config.toml
num_key_value_heads = 2
attn_scale = 0.0884
parallel_block = false
init_std_qkv = 0.0384
optimizer = "muon_hyperball"
learning_rate = 0.00639
schedule = "wsd"
decay_shape = "linear"
max_steps = 9174
MLP neurons of a small language model. Each row is named by its layer, matrix (down: output weights) and neuron, and shows model dimensions 0-127. Each number is 128 + 24 x the weight over its row's rms, rounded and kept within 0 to 255.
A block is one neuron, or neurons of one layer that tend to fire together. After each block is what it responds to, as a language model described it from the Wikipedia text at the highest values.

L3.down221 [ 96 169 138 150 113 124 128 184 118  87  83 133 180 119  97 120 149  93 128 171 124  99  91 162  94 101 133 145 140 112 123  67 127 122 156 124 107 107 120 166 133 153  99 113 140 139 186 119 128 121 102 107 149 163 113 121 117 172 194 145 121 133 135 124 137 143  95  68 109 150 133 159 142 137 113 164 144 103 137 125 135 132 129 110 172 112 134 134 119 131 183 149 124 152 102 157 129  85 126 151 120 136  87 135 122 163 115 119 120 145 147 144  90  90 153 135 108 137 119 168 137 148 130 108 120 167 141 154]
L3.down330 [136 125 109 134 102 131 133 126 107 152 156 162  91  95 123 126 126 125 123 134 142 125 127 113 135 124 175 120  39 111 148  92 173 146 121 159  84 124 136 131 129 114 122  90 153 149 146 130 147 120 111 134 123 130 178 117 145 147  94 102 108 123 132 126 114 130 132 113 128  79 102 146 102 141 155 125 106 108 132 101  88 129 132  96 112 128 120 135 172 105 162 108 161 147  89 105 172 109  86 101 154 161 120 112  81 159 128 129 163 160  88 134 177 144 142 145 134 134 107 127 144 143  94 126 102 148 140 148]
L3.down372 [120 135 145 119 111  95  85 122 129 133 125  99 112 158 129 129 162 159  84 154 101 142 131 141  89 126 100 114 130 103 112 148 134 114 140 143 100  69 162 147 154 106 122 143 134 134  90 143 119 157  88 132 157  92 131 138 146 109 160  99 120 144 128 139 151 139 137 157 174 143 173 124 124 122 172 118 111  95 145 103  90 109  93 138 142 115 154 164  97  90 136 116 112 154  90 145 122 145 133 170 150 114 147 110  85 140 128 127 144 120 130 142 134  88 161 150 129 123 111 157 124 127 173 139 177 176 144 106]
L3.down577 [113 124 138 148 112 101 131 121 139 131  92 128  94 170 109  94 119 142 113 133 139  85 141 137 145 123 111 146 111 129 118 164 121  89  75  71 161  98 130 219 140 116 171 148 173 134 144 150 158 130 133 178 138 171 148 164 127 100 112 185 121 121 111 117 107 129 200 112 100 136 142 110 116 153 128 127 143 145 130 120 109  85 152 159  89 138 136 166 116 149 126  79 144 149 101  92 136 126 150 144 110 112  95 133 124 155  95 128 105 160 142 147  99  95 147 108 153 103  96 116 100 132 119 104 150 142  83 119]
L3.down608 [144 147 130 154 125 166  73 139 120 140 132 116 138 114  83 128 144 134 120 107 139 151 120 157 139 130 131 121 132 130 118 117 148 124 105 104 143 117 139 133 168 149 143 103 163 132  86 143 142 115 137 151 100 101  89 120 112 138 131 117 141 145 128 109 117 127 105 125 121 106 123  83 128  98 155 136 116 120  98 153 133 129 112 175  88  94 196 102 121 101 146 108 160 113 118  92 128  99 172 115 126 119 143 106  88 126 130  99 125 145 159  89 142 120 195  99 113 156 111 107 107 141 125 114 133 129 146 138]
L3.down668 [157 157 118 140 158 118 109 143  69  62 117 163 119 113 131 116  98 131 120 118 136 143 135 140 144 168 138 130 160 157 105  98 165 120 157 114 153 107 103 138 130  98 133 133 107 114 121 117  96 190 110 148 133 156 134 144 144 171 122 127 129 111 132 141 114 129 140 106 148 137 122 107 139 146 123  94 135 134  99  73 120 101 171 133 129 142 141 119  90 125 130 157 139 145 101 127 129 138 138 148 129 162  97 121  96  97 125 135 114  87 107 121 160 125 157 124 181 151  80 126 137 145 136  96  90  93 163 154]
L3.down822 [130 150 188 102 147 121 131 159 117  97 128  60 114 167 124 107 129 140 146 136 126 129 103 130  99 128 136 116 139 111 152 158 113 135 173 145 138 130 135 138 108 129 106 112 142 145 157 133 110 143 138 118 127 128  87 158 150 157 163  86 128 135 135 139 119 107 180 128 122 139 112 118 161 119 107 153  96 148 129 115  84 117  72 119 159 125 174 145 119 159 163 116 125 109 155 104 158 120 155  94 122 149 163 143  96 131  91 105 123 118  77  90  92 138 110 150 123 142 122 100 101 119 162 152 154 184 161 132]
L3.down961 [ 98 103 137 101 134  97 108 145 180 143  95 136  86 146  83 144 188 126  84 136 137 144 121 146 140 128 166 130 159 121 195  93 164 130 123 101 130 137 154 128 118 130 100 163  84 102  95 141 125 133  95 183 147 145  83 133 122 178 143 148 137 149 127 112 117 102 128 105 128 138 114 142 148 138 116 111 125 113 143 160 119 102 156 128 149  69 139 120 140 143 114 138 120 183 125 114 141 142 149 137 163 113 137  84 160 146  97 133 123 107 132 106 144 129 173 183 112 149 100 101 169 132 138 122 156 110 157 127]
Responds to: Years in time phrases

L2.down494 [145 134 103 116 152 150 154 176 116 100 143 114 115 155 139 141 152 135 129 173 118  78 173 120 125 105 105 129 125 112 151 119 135 105 170 133 107  99 139 156 126 119 144 119 114 121 175 153 134  98 137 157  95 108 129 133 102 154  92  95 113 149 108 134 139 136 149 141 104  98  77 130 184 160 162 156 137 103 127  94 110 147 129 128 168 129  92 143 134 129 139 136 118 136 132 148 134 114 148 148 153 110 109 115 154 110 138  87 148 139 162 145 136 142 170 129 133 136 132 147 159  97 148 165 144 165 118 101]
L2.down685 [150 132 176 145 149 117 163 157 125 115 122 168 132 136 112 146 119 142 161 144 150  97 122 138 147 117 163 139 136 174 157 152 118 140 122 130 122 159 136 133 116 111 127 105 155 176 136 111 112 106 101 230  92 148  97  71 108 118 138 151 112  97  60 141 132 106 144  93 143 105 160 135 182 137  99 108 151  89 135  88 115 132 141  80 124 147 115 121 129 150  95 147 161 124 113 143 141  79 132 134 130 147 132 129  98 141 159 134 114 140 121  95 116 118 151 102 150 150  85 127 103  84 128 127  89 115 103 171]
Responds to: Opening quote after article

L3.down27 [121 136 158 141 104 124  82 154  81 127 159  91  98 125 162 100 141 172  58  94 135 134 137  96 114 126  87 127 110 138 127  96 134  89 138 175 123 120 157 110 128 125 111 164 132  75 152 156 126 162 150 152 110  96  95 146 142 159 105 124 116 142 128 126 107 142 136 132 136 157 160 122 113 126 134 129  96 169 111 119  92 138 114 103 191 125 178  93 113 140 135 121 160 146 136 106 124 156 124 149 122 110 136 149 103 133 125  98 115 110 172 113 138 109 143 136 107 142 115 116 138  91 131 164 165 144 134 135]
L3.down136 [111  96 110 108  85  94 176 137 171 151 146 145 111 151 134 138 122 109 136 109  89 133 133 119 116  69 141  92 130 157 117 145 119 109 139 148 118 159 108 123 101 124 144 136 153  93 127 123 160 158 170 127 154 124 106 131 110 148 138 106 174 120 140 114 121 145 162 174 127 111 147  88 122 153 127 135 109 168  99 111 107 154 138 158 128 144 178 113 161 104 125 152 105 127 113 159  85 112  52 125 120 156 110 119 109 111 102 128 137 124 147 152 127 136 101  81 156 101 105 117 126 157 140  97 154 110 112 123]
L3.down345 [136 170 124 128 131  97 100 170  93 108 111 129 143 147 120 148  93 145 105 118 178 118 141 123 122 141 115 123 131 154 159 142  89 156 135 140 182 172 124 151  78 141 123 160 114 118 134 118 105  97 119 165 129 135  98 110 171 173 107 146 101 115 147 125 125 145 120  95 133 134 103 153 132  97 136 121  94  86 144 112 129 122 114 128 142 111 113 190 114 144 144 141 141 102 194 149  89 130 102 138 130  82 146 118 120  88 114 163 185 141 130 128  73  98  95 166 137 111 140 172 135 145 104 128 141 120 186 190]
L3.down538 [134 125 127 117 129 154 137 141 129 138 115 125 162 103 115  94 162 110 131 124 161 141 165 114 102 144 138 135 147 125 127 154  97 136 151 129 140 118 155 101 164 109 116 106 126 124 118 150 144 128 132 145 142 114 100 142 115  98 118 114 142 118 121 139 112 135 135 172 168 179 136 102 134 130 188 130 108 112  85 154 123 140 170 135 135 126 131 102 122 151 109 172 135  93 192 125 141 178 179  97 122 108  80 154 126 125 146 146 112 159 157 141 148  76 103 135 171 155 135 120 125 114  83 170 129 173 139 106]
L3.down722 [151 121 109 148 149 101 134 141 100 134  98  76 100  91 118 123 102  99 118 170 179 132 158 131 150 153  95 144 155 133 121 142 128 115 136  98 119 128 128 119 108 107  98 152  88 148 165 178 175 112 171 129 138 136 116 122 148 165 138 106 147 117 163  79 124 154 150 130 164 172 121 113 136 141 105 108 117 136 153 135  92 129 132 103 115 113 131 109 158 105 129 135 156 124  96 138 148 185  56 119 125 118 125 134 118 109  89 112 117 147 172 145 138 106 115 143 113 102  89 150 125 150  94 118 163 140 177 123]
L3.down745 [126 103 119 158 128 118 133 117 107 129 112 131 140 123  91 133 107 129 116 138 115 157  93 108 120 136 124 124 133  65  98 112 148 138  81 123 141 150 116 168 175 132  92 127 104 118 126 159 121 127 110 140 125 100 143 105 108 147 124 113 144 162 136 114 115 130 178 139 104 119  95 122 145  99 134 110 180 116 144 113 122 129 134 134 138 147 125 141 114 169  90 110 111 130 108 150 108 138 201 142 140 129 116 116 124 153 143 121 156 101 180 120 137  87 152 149 133 107 153 100 123 100 103  79 110 131 113  86]
L3.down969 [157 157 132 126 116 117 161 112 131 152 123 118 117 165 131 104 130  97 153 157 134 109 134 125 133 146 178 141  98 113 126 131  73 140 130 157 145 111 149 136 170 142 102 166 134 113 151 153 153 145 157  63 175 103 100 147 172 154 105 124 142 124 141 113 119 121 157 114 102 115 102 113 121 108 124 124 168 114  88 147 154  85 138 124 159 132 168 129 145 149 132 187 120 140 115 113 145 150 120 161 149 135 127 161 151 142 120  72 112 123 120 134  76 123  99 122  81 147 102 154 101 132 130 117 154 118 170 157]
L3.down1002 [132 129 112 150 121 111 140  96  96 129 132 144 160 145 108 144 114 103 127 135 156 164 112 158 119 159 164 122 137 122  74 159 101 127 127  87  97 155 109 100 116 136 127  95 159 147 166 137 184 149 143 102 137 128 110 121 161 101 108 127  95  98 118 151 156 116 124 133 158 134 140 169 141 105 150 121  82 142  94  97 120  90 140 110 134 142 172 138 107 150 140 115 122 138 123 140 119 142 116 139 148 162 144 127 156 115 132 162 216 131 121  87 119 132 113 154 151 164 117 146 110 115 152 107 122 179  79 156]
Responds to: Mid-word suffix pieces

L2.down653 [122 137 140 169 127 113 186 195 125 152 100 136 163 131 143 111 132 100 177 161 134 119 174 148 111 129  70 122  99 139 112 126 141 153 103 134 153 125 143 113 121 106 123 172 152 123 108 121 120 167 122 112 119 128 128 112  72 134 138 122 115 101 106 113 125 118 115  86 168 170  87 113 159 156 125 147 121 105 133 125 127 118 128 145 134 167 166 133 132 113 128 147 157 134 142 114 159 113  89 115 115 131 154 174 178 105 107 136 143 103 119 161 135 109 122 121 126 156 117 115 139  91 117 127 148 159 175 160]
L2.down781 [156 145 161 164 105  76 102 126 113 109  75 135 129 159  97 148  98 177 132 156 154  87 134  76 132  80 102 110 156 124 137  92 116  89 169  62 154 100 123 111 127 101 153 114 155 102 111 141 163 117 138 146 133  63  86 137  65 119 138 143 137 102 139 131 139 134 151 146 127 145 141 149 146 109 135 136 135 112 155 141 137 158 116 173 105 133 114 166 148 113 135 131 107 176 105 161 125 166 135  97 151 153 125 132 149 133 114 132 129 115 171 134 137 109 128 133  94 150  96 125 137 142 133 106 129 107 144 120]
Responds to: Mid-word subword fragments

L5.down409 [127 102 112 102  96 139 108  90  99 117  92 124 135  95 105 176 160 147 142  99 137 108 150 130 124 125 107 157 139 109  98 117 135 135 146 123 113 140 162 132 136 119  98 106 131 110 104 124  83 133 124 131  82  96 170 135 120 145 150 139 145  75 122 143 144 136 118 123 141 135 117 116 119 123 132  88 125 121 129 127 152 129  95 169 151 132  62 123 140 130  88 127 135 170 114 108 123  85 131 126 139 110 128 127 162 135 155  97  92 141 102 182 130 124 122 125 164  71 123 133 149 118 166  95 179  87 125 144]
L5.down634 [132 176 134 126 123 133  96 151 144 131 147  73  87  87 127 140 126 146 133 120 138 109 126 121  85 141 155 138  82 115 100 111 186 130 101 132 106 144 134 134 144 157 105 136 174  84 141 130 107 127 115 124 106 120 113 118 152 124 148 121 162 141 110 109 159 141 120 133 126 101 136 188 136 113 157 148 119 141 123 181 121 153 106 143 117 120 177 155 138 126  80 130 115 104  82 125 120 170 141 138 151 141 156 105 128 103 176 138 140 135 139 158 139 127 166 129 101 135 133 100 150 133 116 123 125 115 156 140]
L5.down916 [146 145 130 126 143 113 146 124 156 104 143 136 166 106 128 145 167 123 125 109 130 121 147 114 135 141 159 107 131 111 119 137 108  98 132 130 106 134 155 143  98  90 150 170 109 123 130  88 127 100 112 103 115 116 119 105 165 108 162 134 124 114 139 106 140 164 116 164 153  87 101 144 123 115 151 121 108  90 142 113 132 124 157  86 117  85 183 125 165 110 114 113 102 135 112  98 107 156 104 130 112 146 142 127  91 134 142 130 116 174 110 133  70 102  95 150 125 159  86 133 127 123  83 146 116 174 159 129]
L5.down971 [141 121 115 150 142 103  94 101 104 125 120 106 146 125 113 126 129 131 102  83 171 140 127 135 133 146 141 110 125 142 163 106 147 132  95 112 106 117 113 168  81 114  83 114 117 102  78 132 119 118 151 157 133 149 136 138 119 130 157 134 134 173 150 137 101 145 122 124 133 147 112 168 102 106  80 124  95 157 141 152 127 154 134 146 139 135 109 171 102 142 115 139 149 102 133 125  82 117 118 118 144 126 199 128 164 111 135 132 162 101 138  92  77 114 137 116 110 135 110 120 156 112 162 149 163 154 185 146]
Responds to: Completing word endings

L2.down167 [100 136 127 138  89 155 129 104 157 125 149 121 128 153 106 112 157  91  94 113 113 102 109 117 112 125 141 127 130 147 129 168 161 168 141 146 178  93  89 152 145 136 122 126  80 135 135 128 128 107 183 173 154 135 162 135 122 133 155 132 155 139 152 116 110 162 154 205 100 140 137 180 121 114 131 106 119 174 130 131 163 139 135  93 147  86 146 136 117 120 142 127 141 145 149 127 126 113  68 141 135 109 118 119  99  96 120 113  74 117 128 160 103 103 112 116 116  98 128 105 172 155 152 102 154 113  79 125]
L2.down356 [185 103 119 113  79 178 148 119 145 186 148 132 153 107 137 157 123 136 127 110 123 158 156 120 124 165 154 101 116 165 151 101  84 124 148 142 148 124 105 109 139 142 114 163 138 126 156 152 107 137 126  79  96 125 121 114 134 152 140 129  95 120 141  91 135 142 139 188 125 150 127 175 119 108 164 126 113 144 122 103 114 111 114 116 143 136 147 137  96 158 139 103 114 162 129 134 144 122 108 117 101 146 119 107 130 134 112  89 111 111 110 115 159 113 138 166 111 124 145 135 132 105 149  93 103 117 133 169]
Responds to: Prepositions after verbs

L5.down386 [157 156  88 107 109 117 108 149 110  72 152 162 146 124 171 135 125 165 190 116 137  95 126 102 143 181 123 110 122 118 109 128 114 153 111 115 129 133 128 118 109 121  94 154 162 146 158 144  63 124 147 109 120  95  91 135 164 130 112 110 164 116 117 158  92 157 141 144 128 108 155 137 135 155 136 130  98 134 160 132 112 158 155  56 119 117 136 109 120 139 151 135 132 137 128 162 141 103 136 121 137 117 117  93 141 109 114 111 110  94  93  88 171 121 148 108 149 114 101  91 148 151 128  94  93 120 145 106]
L5.down556 [153 106  97 167 184 166 157 194 139 145  96 137 131 117  88 126 143 143 127 122 171 114 138 166 122 146 136 129 139 118 176 134 153 119 152 156 154 123 124 139 123 171 116 121 141 156  84 125 143 170 127 167 137 121 131  89 151 153 115 146 131 133 104 106 163 136 117 133 115 165 126 120 120 102 127 126 139 113 156 129 151 143 137 126 108 122 103 128 124 130 105 128 138 132 144 138 140 115 115 142 104 162 143 142 102 116  70 162 160 121 154 120 166 185  92 147  89 127  92 149 108 144 137 159 135 115 129 144]
L5.down676 [173 149 101 140 132 147 140 121 150 122 113 148 112 128 115  66 145 136 102 139 124 151 100 135  83 107  92 106 118 143 147  77 130 116 135 105 134 144  79 136  88 122 117 111  85 151 100 113 142 158 173 109 133  98 111  98 108 121 151 131 136 175 140 120 144 151 152 121 166 108 156  67 124 112 110 148 115 116  90 110 142 126 131 122 135  95 117 141 104 122 155 131 130 146 160  95 115 129 140 129 139 114 124 115 140  91 109 142  80 155 143 104 102 159 114 129 107 127  95 146 150 120 122  93 105 149 117 142]
L5.down685 [120 167 131 110 156 113  74 167 140 123  72 147 107 136 117 135 142 139 148 170 132 177  88  99 121 116 117 111 127 110 154 103 159 134 137 153 141 136  85 117 122 156  83 132 154 143 152  85 122 135 129 145 121 103  93 149 167 140  97 155 156 145 155 105 154  74 107 122 126 151 116 171 143 111 168 118  92 123  94 135 113  94  79 107 154 125 172 158 175 158 111 126 121 119  94 106 125 161 128 131 141 148 110 126 131 130 141 176 110 114 141 115 154 114 113  94 144 108 128 115 133 135  97 153 135 105  85  92]
Responds to: Mid-word subword fragments

L5.down399 [ 90 142  90 126 109 136  99 101 123 155 169 118 114 161 120 144 112 119 110 113 177 128 157 137 157 126  91 104 106 180 135 153 101 151  97 140  88  91 160 155  96 130 107 128 146 118  88  93  99 180 120 126 107 161 101  99 110 141 138 123 156 130 102 139 129 137 103 135 144 131 141  96 119 104 168  93 119 135 117 117 132  97 141 142 146 129 128 135 118 135 110 143 168 135 131  97 111 135 112 103 135  64 152 154 130 139 105 130 112 121  82 147 139 124 155 138 104 128 118 149 128 106 133 129 119 143 104  88]
L5.down630 [111 126 139  91  93 105 151 104 126 131 115  95 118  90 131 102 181 123 137 143 142 113  95 130  99 108  88 119 128  95 129 134 154 155 115  83 129 137 141 150 133 100 124  93  92 181 127 135 102 122 143 134 156 138 157 127 122 129 144  92 136 119 106 135 106 136 136 136  89 125 106 149  97 131 162 143 153 116 132 148 126 186  81 122 129 128 115 103 117 137  93 132 143 121 140 110 127 143 154 128 138 119  97 122 142 127 132 118 182 121 120 120 147 128  93 141 146  93 141  73 159  64 157  95 109 115  95 147]
L5.down811 [210 112 173 156 101  97 169 121 136 121 119 137  66 132 135 153 139 100 131 143  68 116 121 110 127 131 132 114 110 110 138  89 134 123 137 101 130 133  83 133 115 102 131 135 146 119 100  83 137  75 135 140 146 156 113  93  93  75 119 122 118 140 196 108  95 153 133 133 141 132  98 157 125 153 148 134 135 139 151 115 154 130 144 136 142 163  97  91 153  85 103 114 113 130 154 122 113 126 120 106 134 104 123 121 150 125 154 145 110 111 137 162 111 152 190  84 126 119 133 106 109  78 165 144 114  84 115 130]
L5.down818 [108 102 134 133  86 128 140 124 120 112 101 115 124 145 172 140 121 141  93 107  96  99 132 115 114 116 104 106 150 140 167 127 136 169 120 105 129 123 163 156 139 170 158 117 145 149 125 131 145 144 187 152 144 127 127 140 105 176 141 103 113 120 150 140 139 126 116 148 137 184 130 132 129 166 163 146 145 125 142 143 128  94 164  98 142 127 134 134 109 120  93 137 121 144 101 128 133 102  94 137 135 143 128 104  75  99 152 129 143  86 140 155 110 121 148  96 136 108 126 122 165 135 137  54 127 100 144 132]
Responds to: Start of place names

L3.down155 [114  96 151 125 124 127 132 160  65 165 120  99 118 118 153 127 187  89 168  99 134 129 129 119 154 155 115 140 152 129 165 138 141 113 160  91 123 129 146 141 147 109 142 148 154 128 146 152  98 122 141 106 125 137 146 115 154 133 121  81 189 129 151  82 159 116 145 138 120 149 128 136 108 111 119 135 170 130 129 128 129 128 114 130  94 137 129 164 101 124 139 130 137 126 129  97 100 131 124 142 154  88 139 118 134  86 136 149  91 192 140 117 136 128 104 167 137 138 121 157 105 140 115 119  92 137 169 108]
L3.down314 [139 119 108 110  87 105  78 157 125 117 165  98 136 121 105 116 126 137 146 111 137 175 125 160 146 182 151 114 159 140 127 135 143 165 134 159 137 101 150 103 102  92  68  94 173 113 153 160  99 109 124  95 135 121  98 118 182 137  84 117 119 141 103 128 146 186 150 131 141 113  98 162 107 127 121 103 104 149 173 166 107 117 132 145 114  87 171 113 149 139 127 156 139 104 160  90 118 123 175 112 147 151  92 103 124 114 114 122 115 137 161 112 146 114 149 135 120 172  98 116  81 138 120 100 170 112 136  75]
L3.down432 [132 160 101 118 106 141  93 102 139 146 137 102 104 108 142 141 124  99 127 105 123  64  92  93  83 123 138 104 119 124 145 140 129 154  73 160 125 146 133 152  95 110 123 145 157 152 105 151 169 107 151 141 120  89 121 138 154 174 137 141  96 127 134 103 111 121 172 133 176 151 124 160 114 133  86 108 172 117 134 145 153 115 159 120 158 158 161 138 140 140 152 151 133 120 112  71 123 150 158 141 141 134 112  59 122 102 140 128 128 125 148 153  98 156 147 136 125 147 111 120 145 129 107 101 111 149 128  50]
L3.down466 [111 144  93  72 133 158 108 145 147 145 172 125 156 135 100 195  98 118 114 103 147 161 140 134 103  79 111 140  60 121 131 125 123 107 119 108 147 112  83 163 136 178 122  99 142 123 114 104 116 141 145 160 136 164 114  97 135 133 134 138 148 140 126 104 105 132 144 120 137 163 137 123 141 115 134 117 137 114 114 105 107  84 157 151 133 139 182 158 124 121 147  98  67 110 122  90 141 131 156 105 117 151 146  87 132 104 148 156 158 101 122 109 145 110 150 119 114 138  93 107 149 100 136  98  87 113 114 147]
L3.down520 [ 74 131 164 149 135 200 109 148 119 137 130 111 128 135 130 111 147 164  95  67 112 120  91 106 151 109 132 137 136  95 186 147 128 159 165 142 119 146 125 137 167 110 126 166 120 132 164 144 132 103 137 170 136 164 104 151 122 126 152 108 146 131 123 150 131 110 141 104 116 124 105 154 112 139 142 156 138 115 155 119 166 102 126 119 159 121 128 115 128 174 141 141 136  95 143  98 123 116 100 131 125 113 174  80 145 128  72  98 106 142 100  91 135 160  91 162 105  85 101 114  99 128 156 126 154  94  93 113]
L3.down570 [149  87 121 128 133 112  71 139 113 128 141 160  77 125 126 123 110 125 119 120 104 119 153 121 139 128 119 145 161 102 140 171 132 128 145 141 130 126 166 121 114 105 127 116 114 164  74 171 139 135 152 102 132 117  90 155 141 133 158 119 189 128 108 130 118 141 144 136 148 126 101 162 130  84 120 127 173 128 165 153 143 123 127 124 146 149 170 135 196 156 120 153 130 153  96 113 110 175 177 156 161 135 119  92 113 121 135 146 137 106 201 153 139  98 127 128 150 162 120  93 119 104 117 100 144 102 146  81]
L3.down891 [110 109 172  95 130 143 153 115 118 135 149 146 135 141 135 127 126  81 146 104 134 164 152 102 154 101 111  98 116 137 132  83 153 184 113 103  95 129 150 117 160  95 172 163  94 123 134 159  95 159 138 123 102 168  93  87 130 127 147 137 147 133 145 104 119 138 111 166 140 128  90 106 132  87 193  94  77 110 124 135 144 124 112 122 168 150 151 139 119 148 122 131 130 145 103 106 147 156 126  77 120 123 146 144 121 156 140 104 119 152 113  78 111 127  90 165 118  99 127 170 109 110 122 103 138 141 115 111]
L3.down1023 [153 159 109 124 105 109 109 112 115 156 137 111 101 115 123 104 140 105 106 129 159 173 159 132 100 105 136  94 125  88 152 156 168 150 107 125 128 117 126 149 145  71 133 110 144 108 160 115 104 136 141 148 171 116 100 122 148 137 125 144 123 162 158 110 106 122 149 145 150 138 139 120  75  96 106 147 142 148 126 117 143 125  93 125 142 120 162 137 110 127 162 120 127 134 148  72 143 125 121 167 151 110 136  67 121 104 129  92 130 158 118 163  87 119 130 147 104 108  95 127 137 159 152 105 128 115  94 141]
Responds to: Post-place-name comma